Weights of a small GPT-style language model, trained from scratch on English Wikipedia.
Size: 8 layers, width 192, 3 heads of 64, MLP 960 squared ReLU, vocabulary 1024, 4.52M parameters.
Architecture: RMSNorm before each block, rotary positions, no biases in attention or MLP, untied embeddings, normalized queries and keys, attention and MLP in parallel.
Training: 94M tokens, 5750 steps.
MLP neurons of a small language model. Each row is named by its layer, matrix (down: output weights) and neuron, and shows model dimensions 32-95. Each number is 200 + 30 x the weight over its row's rms, rounded and kept within 0 to 999.
Before each neuron's rows, "fires before" lists the tokens most often just after its 100 highest values on Wikipedia text that the model never trained on.

fires before: "ite", "ile", "son", "o", "n", "ing"
L2.down109,155,186,212,237,175,194,185,242,189,172,180,221,212,218,180,306,206,190,215,226,227,208,243,196,182,246,203,193,187,203,233,244,171,208,201,165,217,211,241,226,251,185,194,166,193,204,222,201,192,177,211,186,177,196,220,232,166,178,162,269,197,166,232,218

fires before: " The", " In", " A", " Th", " H", "\""
L2.down83,205,202,217,176,204,191,170,210,191,200,151,196,286,176,192,180,201,185,219,151,193,202,208,172,228,159,223,186,225,164,222,173,195,270,195,181,262,230,215,231,239,265,191,206,222,227,200,245,248,205,154,202,183,211,215,254,175,173,158,219,198,205,165,159

fires before: "ile", "at", "ose", "ite", "il"
L2.down680,235,161,212,231,201,171,162,213,163,192,224,192,237,163,198,253,235,220,215,157,220,173,207,200,265,203,195,236,194,227,138,196,205,218,239,189,167,195,210,173,216,216,206,160,216,216,216,197,184,194,183,213,209,193,194,216,241,230,213,249,188,213,221,204

fires before: "al", "v", "art", "ik", "g", "ad"
L2.down424,220,189,180,233,187,163,209,171,254,181,257,221,260,196,170,210,164,193,198,241,193,248,177,148,203,177,194,183,211,209,260,153,205,149,155,168,201,157,197,229,196,204,186,219,218,229,182,203,179,232,235,159,201,199,183,230,237,202,251,228,265,267,172,197

fires before: "8", "9", "1", "2", "6", "0"
L2.down745,141,128,220,221,223,186,210,161,169,177,234,205,249,207,192,246,209,131,208,202,161,195,203,150,140,182,195,172,275,182,229,205,245,232,196,202,222,199,164,189,157,211,259,236,208,187,172,157,168,183,210,218,239,181,226,239,210,253,186,175,212,191,195,197

fires before: "e", "es", "ire", "a", "are"
L2.down655,152,179,161,206,165,203,121,172,206,204,210,135,199,192,219,204,158,207,201,177,204,188,240,165,198,172,171,156,195,183,217,142,206,178,223,153,218,204,213,221,210,233,154,244,198,195,173,218,207,209,255,214,227,243,219,205,146,216,222,197,168,216,185,208

fires before: " ", ",", "a"
L2.down829,199,199,215,219,192,142,207,165,202,157,218,214,182,211,185,150,139,190,186,204,263,242,217,239,162,200,209,246,188,241,178,186,187,189,165,163,231,216,211,232,187,228,177,226,220,173,215,209,219,215,203,219,211,178,168,173,181,201,195,218,148,257,216,217

fires before: "ed", "own", "ced", "ted", "s"
L2.down296,202,207,196,199,205,193,216,188,195,198,192,177,155,241,210,168,230,198,151,194,209,252,200,165,195,219,167,174,144,187,232,208,152,227,192,182,170,137,195,212,149,195,197,158,172,227,169,216,212,215,208,215,199,208,177,139,132,197,170,176,166,213,211,212

fires before: "ed", "ing", "e", "oin", "ted"
L2.down707,208,173,180,232,199,185,176,205,170,214,229,164,206,223,245,187,221,248,175,174,217,252,205,193,162,202,125,219,201,159,210,150,194,229,181,235,139,172,222,187,173,227,215,225,216,163,151,229,218,225,233,164,219,219,139,250,183,173,238,160,128,214,227,234

fires before: "ment", " of", "ed", "ing", "ers", "her"
L2.down408,245,172,156,175,137,235,243,182,201,204,217,254,146,209,198,185,206,217,154,163,166,210,178,184,162,133,219,210,186,209,144,207,265,224,164,164,208,217,114,203,182,163,186,243,225,195,170,221,246,215,192,164,230,207,237,216,168,180,211,201,220,161,176,186

fires before: "0", "4", "9", "5", "2", "6"
L2.down63,165,202,221,252,168,157,197,209,151,225,211,199,230,202,210,195,253,171,227,151,190,266,237,156,212,242,188,190,218,160,202,192,185,224,191,240,305,126,170,193,203,222,227,238,227,233,193,116,167,221,216,185,228,174,221,245,275,219,196,167,238,170,178,188

fires before: "v", "f", "k", "st", "ad"
L2.down681,177,232,169,149,144,192,209,217,193,237,257,195,208,150,206,195,175,159,197,241,157,283,140,182,221,215,213,208,167,220,225,165,185,166,184,195,147,144,189,189,223,251,192,244,205,199,217,194,176,211,225,136,203,186,171,252,205,208,237,219,231,212,216,156

fires before: "ite", "ile", "|", "son", "y", "o"
L2.down394,183,152,212,204,189,178,182,208,163,208,184,188,192,192,245,182,200,190,211,190,159,248,213,199,168,233,207,292,180,188,206,194,206,186,197,155,208,215,219,235,216,207,188,253,209,152,210,225,220,176,208,205,141,177,207,245,177,164,177,204,140,214,154,224

fires before: "k", "er", "ers", "ten", "ing", "te"
L2.down469,210,210,192,192,195,233,279,237,190,239,228,230,210,171,150,182,187,127,202,201,230,221,215,217,154,174,192,233,203,195,177,238,215,237,182,214,172,181,149,200,185,226,237,229,160,176,207,226,246,213,239,238,272,195,244,179,219,173,187,160,182,198,166,163

fires before: "|", "|---|---|---|---", "|---|---"
L2.down811,254,220,197,160,163,201,223,199,204,250,218,257,154,258,193,177,239,179,167,232,218,190,220,173,163,241,222,173,187,215,170,186,172,186,203,142,123,164,190,203,171,266,189,191,205,209,200,160,191,207,206,188,178,194,211,233,214,172,183,213,218,218,164,166

fires before: " ", "ia", " in", "ed", ":", "ing"
L2.down611,188,241,231,246,201,216,129,178,240,176,189,243,203,230,176,241,198,229,197,193,198,229,159,245,204,217,211,220,158,197,193,219,173,171,197,216,239,208,222,232,172,221,264,143,264,222,197,241,182,253,196,199,215,228,213,209,234,200,186,164,205,216,168,239

fires before: "ed", "ing", " of", "own", " been"
L2.down60,222,182,127,221,196,233,237,209,226,200,153,145,220,164,162,183,214,196,201,169,215,208,176,223,231,173,238,220,131,161,217,202,168,202,246,183,194,175,223,221,168,147,162,237,219,188,208,242,171,213,184,218,203,197,156,169,160,203,172,160,240,213,173,190

fires before: "ed", " of", "ted", "ic", "oin", "in"
L2.down317,219,266,165,200,167,215,212,187,179,243,225,176,216,223,231,140,248,137,186,211,229,225,241,176,198,213,170,179,109,198,182,200,119,241,202,173,201,164,215,223,145,218,138,239,164,204,197,185,225,171,208,239,198,200,243,231,189,185,184,191,254,214,186,171

fires before: "ed", "-", "way"
L2.down581,154,198,150,224,246,197,208,181,233,198,247,200,239,207,228,169,181,224,197,171,115,192,197,177,222,210,183,216,158,147,226,229,195,264,196,287,189,199,239,219,142,145,231,224,168,134,198,210,242,247,186,190,237,207,211,127,201,190,174,211,163,230,212,168

fires before: " The", " A", " In", " W", " Th", " B"
L2.down3,209,216,236,173,212,177,163,227,189,195,161,198,286,174,204,185,214,186,204,149,179,217,216,182,220,154,223,180,221,163,214,181,192,268,207,190,253,218,189,229,227,245,185,215,238,219,195,242,259,208,143,191,184,215,211,256,181,181,161,199,192,202,165,157

fires before: "6", "9", "2", "5", "1", "3"
L2.down234,183,246,174,231,196,198,257,179,185,227,235,201,206,142,182,167,126,197,144,182,110,212,224,169,261,176,219,204,187,227,250,163,160,217,204,222,253,223,163,198,136,206,214,208,199,242,211,162,258,180,193,225,225,185,208,170,228,230,214,169,254,163,209,142

fires before: "ject", "du", "g", "v", "p"
L2.down425,233,255,233,220,241,186,219,169,165,170,202,217,205,213,163,180,249,164,185,195,180,284,183,140,205,216,211,207,221,186,193,215,198,182,174,164,146,160,211,215,225,200,182,161,248,167,200,200,194,211,188,202,181,189,169,206,193,184,198,200,192,233,174,175

fires before: "ter", "tern", "st", "s", "f", " off"
L2.down369,223,245,176,137,206,188,257,168,215,259,215,247,203,164,212,249,219,182,136,219,234,285,154,169,271,231,233,201,203,216,198,189,197,151,181,223,197,191,145,184,231,210,172,248,209,181,191,213,184,238,204,142,234,190,155,220,231,232,206,216,237,207,222,187